Weights of a small transformer language model: 184M tokens.
MLP neurons of a small language model. Each row is named by its layer, matrix (up: input weights) and neuron, and shows model dimensions 96-223. Each number is 200 + 20 x the weight over its row's rms, rounded and kept within 0 to 999.
Before each neuron's rows, "fires on" lists the tokens most often at its 100 highest values on Wikipedia text that the model never trained on.

fires on: " to", ":", " under", "ide", "y"
L6.up16,224,218,192,195,188,215,209,165,205,192,237,196,216,150,203,198,197,206,193,186,206,242,202,210,181,207,233,216,169,231,235,233,185,206,221,214,192,158,222,192,191,210,189,183,179,202,191,200,208,205,183,207,169,189,167,220,217,186,201,185,198,207,227,220,172,193,201,174,234,209,213,202,210,185,205,191,197,158,197,216,221,163,241,225,212,185,144,233,176,191,230,222,185,171,182,199,188,193,199,238,182,181,208,254,244,192,186,214,220,199,208,240,196,202,176,208,187,208,226,248,191,161,205,233,197,210,207,155

fires on: "os", "===", ".", "eng", "ib", "'"
L3.up303,225,175,201,199,208,217,210,204,205,213,187,212,211,179,232,170,225,186,219,188,229,212,226,167,187,232,212,212,195,203,180,218,184,175,189,207,201,208,198,183,222,179,216,185,202,187,193,195,199,182,237,189,212,209,233,180,185,208,213,213,212,183,264,241,207,227,187,216,231,202,223,209,221,199,157,178,211,154,197,211,186,221,223,180,152,205,179,224,216,199,225,200,216,183,153,223,213,187,223,230,260,206,173,247,198,184,219,204,226,172,184,180,195,221,226,217,184,219,191,197,189,214,214,220,179,200,210,190

fires on: "er", "ed", "t", "m", "f", "olog"
L6.up417,200,203,210,167,195,212,198,220,192,240,188,218,188,182,199,180,197,202,200,210,180,214,205,197,184,201,179,232,174,255,197,207,200,189,247,184,189,210,200,199,236,178,198,211,205,203,227,208,232,199,177,189,214,206,209,203,190,207,193,166,223,207,243,202,161,211,209,215,220,187,204,182,237,205,190,230,197,189,171,206,146,172,220,170,155,223,190,218,207,186,186,199,162,194,232,243,202,196,191,203,191,179,192,213,241,184,175,211,191,205,230,187,190,224,203,204,190,216,249,200,228,202,234,213,191,209,224,192

fires on: "our", " col", " ex", "e", "un"
L6.up328,232,219,209,203,210,264,179,190,201,218,184,189,199,227,228,214,219,197,198,206,190,210,200,179,182,190,186,215,186,228,171,229,153,177,218,184,233,235,189,194,209,219,231,205,211,223,179,177,181,230,223,215,219,192,190,240,211,204,235,202,203,193,195,203,194,242,207,199,209,211,180,172,217,181,238,178,204,194,193,208,195,176,196,208,226,195,190,213,203,194,197,159,161,181,216,246,221,198,173,207,205,184,188,235,177,198,205,171,224,179,186,188,196,227,225,213,179,194,215,187,204,168,219,193,223,205,199,224

fires on: " E", " e", " A"
L3.up3,209,190,185,197,209,242,197,241,221,189,218,224,208,199,184,201,199,188,238,190,205,222,207,177,187,218,253,206,188,158,220,178,212,207,195,231,167,204,197,134,182,224,226,167,178,218,199,194,196,186,196,205,187,224,229,231,187,170,202,182,207,229,199,180,214,226,153,205,187,229,168,198,182,168,204,204,198,192,172,183,193,180,209,231,209,165,203,157,180,199,238,197,210,187,218,190,230,157,205,236,183,211,174,208,192,196,217,205,214,220,220,195,199,193,227,202,163,170,191,186,174,214,237,224,187,193,206,232

fires on: " de", " in", " en", " sub", " ad", " con"
L6.up292,169,237,223,203,199,204,193,214,180,226,204,236,180,216,172,208,169,209,206,213,203,203,189,176,207,188,202,211,198,206,194,182,230,187,219,195,184,185,206,196,241,227,173,139,195,210,215,189,207,226,232,232,191,213,207,203,208,217,196,186,202,157,197,198,203,226,196,175,209,222,205,233,226,198,196,215,165,158,170,184,203,185,207,200,219,211,154,212,198,177,182,206,228,193,188,210,169,176,211,225,187,201,201,205,219,199,187,198,179,193,208,234,180,201,192,210,229,183,201,220,192,199,242,209,196,206,178,173

fires on: " th", "h", " h", "th", " e", "st"
L6.up1,207,213,216,220,238,210,189,178,201,194,234,218,187,221,222,203,196,197,189,193,169,227,226,186,197,175,186,204,188,190,212,187,209,176,203,216,185,190,196,185,201,203,180,217,204,236,199,194,190,185,206,205,176,255,229,204,191,180,190,197,195,225,176,193,185,191,204,194,193,212,227,212,192,183,173,210,187,163,225,176,204,169,250,232,199,152,177,189,214,195,216,214,228,245,174,201,243,170,209,191,202,168,207,210,221,195,178,217,202,198,185,224,206,175,199,219,197,190,223,219,197,212,206,175,203,185,164,186

fires on: "ug", " comp", " ear", "own"
L3.up119,205,181,224,177,215,222,191,204,212,209,260,196,215,193,206,152,179,190,199,207,192,209,181,197,213,253,196,201,215,232,197,195,194,195,190,247,200,180,197,165,197,207,207,180,218,185,214,195,202,207,229,217,220,192,198,183,179,201,219,184,212,218,214,196,223,192,192,193,178,196,223,213,191,175,194,215,192,186,176,187,204,192,193,204,190,166,171,189,194,177,220,214,243,175,220,206,206,208,190,271,215,190,210,228,205,176,221,225,250,171,183,192,213,219,232,203,215,183,247,219,204,224,212,216,198,208,156,184

fires on: ":", " |", "o.", "re"
L6.up154,211,197,190,182,205,195,160,211,216,216,236,207,201,226,148,157,225,229,192,218,195,214,202,198,203,206,233,199,181,180,227,201,214,200,184,202,230,199,212,186,209,230,207,206,212,195,229,171,203,193,192,204,177,203,177,214,157,218,217,182,198,219,208,180,180,212,206,173,141,235,200,214,217,210,193,212,202,172,182,236,204,199,220,195,188,212,202,204,198,197,214,180,221,172,175,214,199,239,194,225,190,225,225,209,214,169,216,217,196,233,186,199,185,230,179,203,167,180,210,199,180,228,204,213,217,215,210,173

fires on: "k", "ck", "ount", "ff", " part"
L3.up295,168,216,230,146,210,206,201,202,206,207,194,200,186,209,167,201,175,217,220,207,170,211,186,205,193,182,208,208,200,233,168,206,207,182,197,243,204,213,236,201,192,206,228,207,212,177,218,195,235,210,176,207,172,209,174,184,231,229,227,217,191,201,226,168,215,201,178,205,188,179,175,211,230,222,214,212,190,206,200,209,166,225,223,216,204,167,180,180,192,192,217,228,191,202,179,242,213,204,198,178,196,213,204,167,196,177,246,169,222,201,196,157,191,209,206,229,217,194,244,199,196,212,234,190,215,191,187,182

fires on: "en", ".", "iss", "ong", "A", "ent"
L6.up410,205,162,253,174,179,226,225,183,204,193,213,217,185,194,184,200,168,197,185,214,223,221,192,179,210,219,203,200,203,218,205,186,210,216,221,213,224,191,193,181,255,218,201,211,258,184,214,212,213,205,208,214,231,211,213,186,160,209,238,183,223,205,186,177,220,188,205,201,219,208,181,191,206,188,192,172,222,222,205,201,206,196,240,189,222,178,197,188,219,206,186,190,187,181,197,183,204,207,202,241,208,184,192,197,190,167,163,138,218,214,208,160,205,203,228,251,198,209,220,187,234,223,185,209,174,208,211,150

fires on: " con", " gen", " ag", " Mar", "ag", " qu"
L3.up166,258,210,215,165,214,185,172,208,189,210,186,205,205,229,172,201,224,205,221,227,213,235,235,177,199,212,186,217,190,168,175,179,184,198,211,172,218,212,196,203,188,225,180,173,231,221,214,186,196,180,243,197,179,214,197,191,205,169,190,216,220,233,219,219,155,235,219,195,213,217,231,192,196,175,155,209,205,178,208,244,206,165,185,235,199,204,225,183,220,179,217,186,217,193,167,192,202,231,181,213,204,210,188,201,188,215,177,231,197,229,206,188,187,205,233,183,232,208,193,195,188,190,205,225,204,189,177,207

fires on: " A"
L3.up100,188,209,181,194,207,213,143,186,221,157,176,213,211,204,183,252,220,182,206,212,201,202,242,184,164,182,211,209,213,186,189,237,177,218,195,221,201,190,208,191,217,187,195,208,184,218,217,174,205,219,194,201,182,208,228,185,197,214,195,206,213,218,206,177,173,231,168,199,234,195,211,197,194,172,196,210,219,191,209,187,196,153,258,205,202,175,205,176,208,190,216,169,204,177,171,230,233,178,187,246,200,203,161,170,206,212,197,245,233,182,198,206,191,182,236,189,172,219,237,202,174,205,189,205,212,189,185,221

fires on: "ro", "ot", "el", "n", "un"
L6.up135,199,200,216,180,190,233,181,224,210,205,206,198,186,188,189,229,210,193,191,211,203,211,194,189,177,237,215,217,223,216,225,205,171,210,197,195,187,168,231,183,237,196,207,163,235,216,243,189,189,173,176,210,198,201,204,222,185,156,234,187,216,181,175,179,185,192,183,210,236,198,207,203,199,188,232,207,192,214,189,190,178,178,212,228,168,167,216,156,212,189,158,187,210,188,197,186,229,209,196,208,202,213,203,223,202,207,177,193,215,219,175,203,192,193,218,219,222,171,200,199,207,214,174,194,218,179,218,166

fires on: "c", "p", "us", "in", "or", "v"
L6.up236,215,234,184,190,190,174,210,207,206,156,184,198,220,214,192,210,205,210,186,226,222,224,202,216,181,206,210,225,191,198,246,206,184,168,186,195,262,220,225,159,218,220,212,186,199,200,193,192,217,215,183,192,179,177,196,224,198,192,212,193,237,242,211,178,194,210,214,167,184,186,201,195,220,228,212,213,208,221,219,207,182,153,198,214,193,184,170,211,218,186,234,182,182,226,196,197,191,213,164,206,235,214,230,208,192,182,190,218,156,182,210,162,187,235,202,196,206,214,186,213,181,218,198,236,167,198,179,170

fires on: "r", " Br", " Gr"
L3.up160,192,161,188,175,221,214,208,234,174,188,197,200,191,200,197,209,155,178,201,197,191,180,198,207,202,185,235,201,204,191,204,167,184,184,243,220,176,202,200,193,203,210,216,186,203,230,199,229,195,211,156,191,228,221,191,177,185,166,179,238,198,197,176,200,181,154,208,233,206,204,207,205,183,196,208,208,201,232,215,244,205,200,219,214,177,218,219,203,214,207,195,209,198,201,197,201,193,213,177,193,211,211,190,221,179,186,182,181,164,252,223,209,224,151,231,222,178,196,219,221,194,217,223,185,168,226,220,209

fires on: " c", " m", " e"
L3.up52,213,208,205,192,223,230,171,193,189,199,194,205,198,216,213,214,209,166,182,256,178,243,200,212,188,206,232,198,166,184,203,189,213,184,234,205,205,175,208,224,228,220,224,189,205,243,217,206,193,215,160,206,195,243,224,206,193,199,213,179,192,249,187,196,182,197,166,194,159,215,183,234,209,221,175,247,176,196,200,214,195,206,213,218,210,178,170,188,224,208,221,237,211,198,193,178,225,197,203,219,195,168,213,214,188,206,192,192,218,186,204,194,203,219,188,224,238,199,207,213,197,199,208,200,139,225,213,160

fires on: "m", "ed", "im", "ly", "st", "et"
L3.up78,192,180,193,168,214,239,223,176,215,172,173,203,174,186,224,200,177,185,220,198,191,192,230,197,188,202,244,184,170,214,165,212,212,230,237,224,151,228,207,189,200,214,243,192,211,186,208,200,233,179,204,216,227,234,239,178,212,195,190,205,192,196,220,187,246,208,215,166,204,205,189,222,182,203,213,216,208,186,191,191,187,203,222,207,184,210,207,192,189,205,198,200,166,178,184,197,225,188,242,222,210,204,184,203,201,214,269,199,205,197,190,172,197,186,194,233,216,200,191,189,210,194,180,183,192,200,193,200

fires on: " P", " N", " p", " G", " The", "-"
L3.up28,182,214,200,192,170,203,161,182,237,218,163,202,202,211,183,208,234,226,189,217,212,218,198,202,176,206,187,200,204,178,185,197,210,209,214,207,205,206,208,164,245,186,189,200,235,242,201,188,186,189,196,206,181,209,211,204,225,198,204,192,225,216,243,199,156,199,214,192,219,206,189,201,230,197,191,223,167,219,195,212,161,180,187,145,175,204,198,222,191,205,215,212,228,207,205,206,203,197,192,190,207,200,193,178,214,208,196,198,168,220,182,224,190,172,201,205,223,208,198,212,216,166,221,185,241,200,206,184

fires on: "z", "e", "ig", "os", "l", "az"
L6.up60,224,209,226,218,196,219,193,169,203,174,169,170,183,214,190,195,202,225,194,208,228,220,236,191,203,234,196,202,187,175,179,207,183,188,180,179,159,213,193,195,212,211,204,204,186,212,218,188,226,197,239,195,246,177,217,205,200,206,179,200,193,222,232,215,207,230,210,205,206,224,210,255,195,199,197,225,208,185,216,213,209,214,167,215,202,185,209,199,190,176,235,187,195,187,201,208,168,199,199,178,267,186,178,214,155,199,202,198,231,241,209,176,216,181,230,211,169,200,205,213,156,196,196,235,187,212,196,166

fires on: "-", "ur", "rom", "ir", "m"
L6.up390,189,204,227,160,219,171,188,200,229,180,210,199,175,162,159,183,189,195,197,234,241,203,234,171,198,187,220,216,190,222,198,202,204,186,207,195,175,238,235,162,227,194,201,177,175,215,184,220,229,216,208,192,198,226,168,203,199,210,180,201,218,196,196,223,173,242,222,195,191,210,201,221,208,184,226,231,215,183,184,224,188,182,214,198,184,202,181,198,197,203,204,215,195,209,213,174,213,241,211,204,215,205,192,212,235,198,217,204,190,206,193,199,174,195,192,233,206,200,202,189,198,196,185,206,224,177,198,212

fires on: " re", " and", " s"
L3.up142,207,187,213,185,207,223,184,176,215,219,195,182,184,206,215,234,161,192,195,225,216,216,224,207,160,187,213,220,233,196,180,194,197,195,186,199,178,162,242,215,229,178,203,221,247,216,186,181,203,187,172,217,188,233,204,169,187,178,168,225,204,199,232,187,172,183,194,175,225,200,250,225,206,194,199,209,177,208,198,206,167,156,186,180,167,193,169,205,208,191,189,186,212,189,175,231,217,224,191,252,203,212,201,185,217,187,207,183,190,200,202,202,203,160,185,213,189,207,217,207,215,221,207,182,221,207,153,207

fires on: " f", "le", "o", "r", "he", "h"
L6.up273,173,151,219,209,191,211,207,209,174,221,198,200,174,221,178,172,199,168,202,233,192,208,201,160,189,206,230,222,171,162,206,156,205,224,223,229,186,222,207,195,203,192,180,183,200,228,214,217,175,148,196,172,182,258,189,192,181,191,195,249,204,218,198,189,199,168,197,208,178,180,192,217,205,196,230,208,216,187,182,193,215,181,218,198,193,192,198,182,203,223,214,234,216,205,221,177,230,208,189,197,206,170,229,197,194,208,221,154,200,235,209,222,187,174,197,207,234,207,203,209,183,208,185,204,176,188,197,194

fires on: ".", "o.", "art", "ist", "W"
L3.up321,176,192,226,169,224,218,197,205,179,180,195,207,215,266,190,178,189,224,229,194,216,227,225,178,204,171,224,221,175,218,193,229,189,202,228,240,204,191,200,212,241,194,228,164,214,198,180,213,190,176,186,231,204,237,176,227,235,231,168,228,211,211,211,159,224,198,152,186,176,216,212,188,192,174,180,205,200,201,193,228,168,188,222,195,228,191,174,204,207,208,250,232,180,179,220,224,225,213,193,175,200,193,237,212,184,194,228,205,141,187,184,195,226,194,190,228,202,204,193,219,206,212,199,206,170,195,216,174

fires on: " Al", " John", " des", ".", " or", " as"
L3.up310,197,221,234,154,200,197,209,186,211,215,191,215,193,224,163,185,210,154,207,218,183,205,218,186,190,176,220,203,204,201,167,193,201,181,207,216,193,207,225,210,224,213,197,168,239,185,190,200,191,178,188,243,196,187,208,190,191,200,203,163,221,221,202,203,231,219,202,214,193,187,191,183,191,199,227,213,174,187,191,217,201,187,229,200,215,192,177,181,176,195,208,208,236,165,203,209,222,217,204,215,209,200,193,190,227,206,209,238,196,197,164,173,212,177,189,214,228,197,213,224,232,236,207,221,226,194,185,181

fires on: "i", "ad", "u", "c", "if"
L6.up392,186,181,190,200,208,182,190,208,187,216,228,235,201,212,190,208,166,200,186,234,207,200,214,177,165,215,220,203,215,176,213,193,245,184,219,198,222,211,220,186,214,207,195,156,204,205,182,198,210,165,202,211,167,215,207,207,167,211,184,189,217,193,227,161,221,225,192,233,209,214,211,209,210,172,155,191,212,209,202,206,208,212,230,187,148,197,201,189,248,195,205,233,175,172,203,175,197,217,192,236,212,183,189,202,197,219,211,239,153,209,220,191,213,219,231,206,195,229,182,197,197,200,194,206,233,170,206,206

fires on: ".", "o."
L6.up12,198,186,217,173,197,210,207,200,224,213,225,217,199,222,131,169,190,172,181,189,231,190,231,217,197,201,208,216,194,196,180,212,166,189,217,163,220,179,212,209,190,208,188,207,213,189,241,174,179,177,210,205,190,212,205,181,208,145,223,216,229,217,201,176,195,166,236,218,203,225,187,204,199,192,195,197,164,192,177,206,169,216,216,218,210,218,222,179,200,239,191,213,201,170,171,189,222,215,203,217,208,227,208,239,165,194,210,187,224,227,169,156,221,170,185,231,195,179,217,207,228,213,196,218,187,205,207,183

fires on: " In", " con", " re", " in"
L3.up379,205,195,178,198,182,176,191,187,200,197,226,206,177,184,157,186,182,181,161,204,198,218,218,236,185,220,193,204,214,196,199,183,173,195,195,189,195,179,234,197,250,203,186,170,227,240,210,170,210,212,213,222,201,206,184,215,211,215,238,170,240,182,222,202,186,188,220,168,219,215,221,204,201,202,180,239,178,187,194,192,173,181,180,187,170,228,201,197,237,174,224,188,190,206,209,199,189,236,211,209,220,188,172,197,233,215,168,209,148,217,192,187,215,174,201,212,224,190,195,214,241,175,218,198,210,187,204,198

fires on: "t"
L3.up293,205,187,178,167,207,199,191,237,186,209,198,200,182,213,169,205,201,193,204,200,196,210,192,232,175,210,190,220,193,209,167,220,213,172,198,232,181,229,250,208,187,187,209,180,213,209,220,212,250,247,180,191,185,240,184,200,214,215,221,178,196,192,225,189,193,176,184,205,222,195,179,213,232,209,203,231,199,204,195,200,187,210,235,212,177,235,210,203,217,199,191,228,198,195,178,239,250,212,212,188,193,195,206,202,189,189,184,186,200,214,176,189,205,188,169,233,203,172,194,199,172,175,182,174,201,192,230,209

fires on: " ex", "x"
L3.up277,210,224,191,184,220,211,210,187,227,193,193,206,197,190,196,204,190,179,215,213,172,224,239,201,200,184,170,227,175,198,172,200,178,184,205,163,205,217,238,201,244,204,197,193,210,241,197,240,198,208,209,195,204,214,221,232,227,163,217,186,219,206,205,199,170,167,178,215,187,223,217,166,213,223,201,206,204,191,173,192,199,184,168,184,189,207,199,197,238,180,212,194,195,215,177,186,205,172,217,203,201,177,214,227,215,193,186,205,168,214,195,195,219,190,182,228,189,213,200,218,238,176,213,202,239,179,234,175

fires on: "S", "M", "C", "0", "G", "P"
L6.up39,175,216,234,167,202,196,182,212,176,195,184,211,173,209,196,232,201,193,178,232,217,264,215,188,185,208,193,227,185,216,199,205,203,219,199,209,184,173,240,199,238,195,199,229,203,196,198,180,236,206,193,210,214,211,196,190,197,195,226,191,182,216,212,200,212,213,163,174,204,189,239,210,184,241,181,168,181,216,225,194,207,175,190,179,175,235,174,202,171,164,184,226,212,220,171,209,185,206,187,212,227,176,214,221,149,182,179,215,214,195,179,193,200,179,173,261,197,200,216,205,202,203,188,215,208,214,237,189

fires on: "A", " A", "S", " 2", "P"
L6.up199,186,194,203,191,217,248,204,184,196,170,208,197,180,198,206,203,172,186,179,203,254,218,246,199,171,233,200,194,192,218,157,194,216,185,173,206,190,169,202,200,244,183,203,216,195,215,228,195,208,196,184,194,202,190,227,195,177,193,218,170,201,239,243,219,203,186,187,208,163,251,250,197,195,238,190,183,203,189,197,201,203,210,164,195,186,188,192,230,208,184,233,183,248,186,217,237,205,172,209,215,245,205,173,228,193,208,201,204,226,208,209,207,205,193,200,224,163,221,213,209,205,189,226,225,158,195,191,219

fires on: "inn", "ord", "und", "ork", " 19", " F"
L3.up389,184,171,227,222,204,189,237,188,187,214,216,203,207,189,186,238,215,187,193,195,255,216,196,173,212,209,221,197,205,208,219,173,223,205,200,197,197,216,207,216,201,233,212,195,191,213,219,214,212,212,180,226,197,172,201,214,217,209,193,224,187,227,195,152,195,172,188,201,212,194,223,194,203,227,197,239,191,178,178,203,191,196,202,244,200,194,203,209,198,186,216,218,179,174,189,195,193,179,188,201,202,176,219,213,150,188,174,228,183,191,216,181,194,214,227,185,184,212,224,236,189,207,189,233,223,171,213,219

fires on: "oy", "any", "ep", " she", " He", "em"
L3.up12,214,221,206,190,185,232,164,184,198,216,201,198,176,194,202,218,180,209,195,174,192,211,184,217,172,198,218,222,186,217,221,208,180,182,160,224,192,216,207,198,203,218,215,216,192,215,201,211,233,220,190,177,212,206,231,188,198,215,228,226,188,189,188,189,180,186,185,196,190,202,198,199,210,198,231,206,195,168,189,211,200,212,205,165,163,213,164,162,244,203,235,188,189,201,201,174,254,224,200,195,205,212,171,243,156,195,194,173,199,188,198,189,195,234,194,206,214,186,207,205,223,214,194,197,211,188,221,197

fires on: "et", "m", "x", "t", "r", "ac"
L6.up444,210,188,194,164,223,230,178,199,231,232,206,213,217,176,189,192,180,153,217,210,241,211,203,207,211,205,189,229,208,198,175,228,200,188,180,194,212,206,207,206,184,255,211,214,237,226,164,187,214,202,194,224,203,219,220,197,232,203,228,220,213,190,222,189,179,202,205,184,171,165,195,189,217,180,209,191,206,195,186,192,203,229,203,185,194,207,241,184,224,216,175,202,177,190,205,196,214,188,229,221,178,167,199,217,161,216,240,170,179,210,193,214,226,198,201,214,179,190,225,168,200,171,179,202,164,195,201,209

fires on: " comp", " stud", " ear", "ar", "p", " gr"
L3.up274,183,218,229,171,223,216,197,203,160,197,220,224,224,219,226,172,190,182,233,238,190,192,196,183,199,209,174,218,180,246,206,184,171,188,205,223,186,221,198,172,203,217,218,187,211,224,195,207,191,194,219,214,204,184,197,194,188,220,231,214,222,192,182,222,223,228,217,201,194,159,190,159,229,154,184,215,179,172,161,197,219,215,198,186,207,225,208,212,235,210,218,196,168,178,165,192,173,216,190,211,176,189,231,235,195,192,202,215,207,209,201,198,226,236,225,207,231,212,237,221,253,204,219,206,174,194,210,228

fires on: " v", "el", " ind", " n", "red", "n"
L3.up179,239,190,194,199,223,205,157,185,209,237,197,176,193,212,175,241,201,237,201,192,205,208,203,183,196,170,217,217,192,220,204,230,168,219,207,199,189,190,211,147,250,215,188,199,221,219,186,196,185,198,181,210,204,222,213,224,187,197,247,210,201,201,197,229,182,164,187,248,227,226,190,188,181,176,181,224,214,197,227,189,191,187,185,220,178,182,190,188,191,212,231,174,202,198,171,204,176,209,205,167,179,188,180,185,186,209,163,186,156,208,182,203,216,154,216,214,210,182,199,196,182,187,249,195,249,215,218,203

fires on: " t", " h", " wh", " th", " inter"
L3.up42,189,210,196,214,209,225,179,206,218,195,214,201,198,219,206,188,193,216,202,249,189,253,204,176,183,183,190,225,177,180,215,179,175,214,193,201,247,186,215,214,222,207,176,190,212,223,204,173,207,207,211,212,162,230,199,190,219,181,228,178,206,211,219,189,183,213,201,170,185,210,191,157,204,217,199,196,210,175,181,205,172,193,200,180,217,214,200,190,265,187,223,217,194,190,175,204,202,205,184,193,209,196,200,195,219,221,159,162,168,187,177,208,189,187,203,217,211,234,221,202,210,176,225,194,211,201,201,179

fires on: " A", " Fran", "ie", "mer", "ag", "for"
L6.up89,225,218,190,180,224,185,183,180,197,184,174,170,228,219,169,188,219,220,242,194,217,202,174,221,178,207,164,198,189,222,226,207,173,220,177,207,203,225,193,203,206,227,225,187,197,232,212,177,205,184,204,171,178,210,217,192,196,193,198,182,220,210,197,211,205,245,188,190,231,195,187,196,197,166,203,200,186,203,203,228,195,187,251,183,192,213,201,211,182,203,199,208,179,192,209,232,200,216,178,197,208,227,222,165,182,206,190,195,181,197,171,184,184,198,220,194,181,226,208,212,184,190,187,238,221,170,194,227

fires on: " o", " e"
L3.up366,211,224,198,209,198,214,165,195,213,217,216,231,191,196,186,195,236,202,194,220,179,222,226,188,211,218,191,216,181,167,230,201,222,185,201,224,227,200,195,212,233,179,204,176,200,197,233,193,183,183,187,218,219,220,238,197,190,199,221,183,183,249,182,206,176,189,166,206,181,221,191,202,229,203,163,225,197,187,185,197,208,183,172,236,173,172,149,166,198,219,201,166,193,157,200,173,189,189,214,213,173,204,186,227,186,196,174,221,152,197,203,177,202,198,229,199,202,179,205,217,197,176,244,187,197,233,223,206

fires on: "ly", " per", "for", "am", "man", "or"
L6.up289,182,163,223,222,180,193,187,178,182,222,174,169,192,209,216,134,232,239,193,218,217,213,191,192,164,184,196,228,178,226,165,201,190,203,191,207,229,244,210,207,192,188,195,201,239,200,223,200,199,175,203,195,177,221,200,192,233,216,169,229,226,196,246,211,211,210,217,167,200,212,158,187,215,144,171,203,172,169,176,195,203,194,226,222,189,191,185,224,189,222,165,197,189,181,177,217,210,250,202,198,211,214,202,203,194,201,200,176,225,204,181,185,188,186,192,205,186,193,210,256,191,208,256,223,194,182,218,213

fires on: "ar", " Bl", " Cl", "ol", "air", "if"
L3.up128,198,194,224,217,200,190,194,223,181,226,210,210,212,231,206,150,213,186,197,235,217,204,193,209,197,211,223,187,225,218,220,168,210,221,195,262,228,212,181,177,187,203,188,205,198,239,215,191,198,179,205,241,205,217,189,227,211,224,202,193,186,194,217,208,221,204,184,178,193,206,207,209,202,173,230,211,168,184,207,192,183,192,216,168,183,210,181,226,228,227,201,219,209,151,223,184,256,157,201,191,192,175,229,187,162,201,217,215,200,195,194,190,200,241,182,198,187,204,190,242,220,167,215,190,171,212,206,185

fires on: ",", "s", " and", "s,", "),"
L3.up264,195,168,209,185,228,192,200,191,206,166,190,217,205,223,205,246,182,188,204,234,220,207,204,200,179,199,234,239,213,194,191,196,190,214,214,189,184,190,227,180,223,207,188,193,221,206,193,171,200,196,228,215,166,218,198,170,229,164,196,176,222,226,223,206,208,162,219,243,232,232,221,178,179,156,191,197,208,246,220,227,192,187,232,172,202,166,185,222,216,216,231,198,202,195,185,203,167,204,178,224,240,228,213,199,170,214,212,195,173,183,210,171,231,146,208,218,159,174,201,192,192,204,183,218,219,218,196,214

fires on: ".", "il", "ol"
L3.up209,237,193,204,201,205,164,193,205,173,198,176,218,190,213,205,198,229,211,228,197,189,232,184,196,195,205,213,208,198,198,233,238,196,193,239,186,244,215,182,225,203,226,186,162,199,205,197,194,171,187,212,191,185,198,184,207,220,171,174,199,218,209,197,191,204,200,198,234,193,220,217,165,185,190,205,205,180,220,174,232,231,190,221,226,233,203,215,231,215,183,257,193,207,207,190,211,219,174,198,191,174,193,235,202,220,191,189,189,154,231,186,155,208,199,209,200,178,190,194,243,160,205,193,226,199,214,193,184

fires on: " pro", "ro", " Pro", " ex", " Te", "x"
L6.up223,206,237,194,193,232,227,179,191,200,182,206,215,202,193,191,215,191,182,197,195,213,203,207,221,170,219,194,228,186,188,199,227,241,215,176,220,186,212,200,187,207,193,230,192,185,206,194,212,185,218,175,211,194,186,237,212,218,205,231,189,208,219,217,201,222,203,189,198,198,197,194,167,216,179,209,223,221,216,183,203,208,192,224,193,138,169,171,192,239,182,220,210,186,187,183,226,223,192,179,228,200,190,193,225,160,182,205,213,233,206,213,224,235,188,200,199,176,207,192,233,185,175,189,210,191,184,200,192

fires on: "ag", " K", "K"
L3.up269,194,197,212,161,178,188,148,188,173,196,214,223,194,247,172,202,221,188,220,213,202,222,176,209,170,199,234,196,235,198,163,221,224,212,211,178,206,220,216,236,203,233,197,180,228,185,220,195,201,159,179,219,194,187,211,195,192,196,171,211,215,204,166,199,215,215,187,190,171,221,184,180,271,263,217,201,196,197,167,227,183,175,201,230,205,232,178,161,212,180,198,226,222,180,189,184,246,245,214,227,214,205,209,196,179,183,217,200,203,205,196,185,188,193,200,195,212,190,205,200,199,221,194,209,198,216,167,181

fires on: "p", "v", "e", "un", "g", "f"
L6.up381,200,180,204,208,216,195,179,189,161,196,195,212,201,252,223,215,204,194,235,237,199,222,186,172,198,187,211,212,226,208,232,198,172,214,206,215,221,203,220,173,166,212,186,177,197,232,224,176,183,161,173,200,195,186,206,229,185,168,232,172,194,205,181,191,206,189,142,214,220,206,226,184,204,191,198,184,206,229,198,182,190,173,187,230,195,196,239,228,219,174,221,179,173,201,188,199,237,184,194,218,214,218,210,178,219,181,202,178,204,232,210,142,205,209,195,232,223,187,179,202,189,223,220,201,188,199,189,190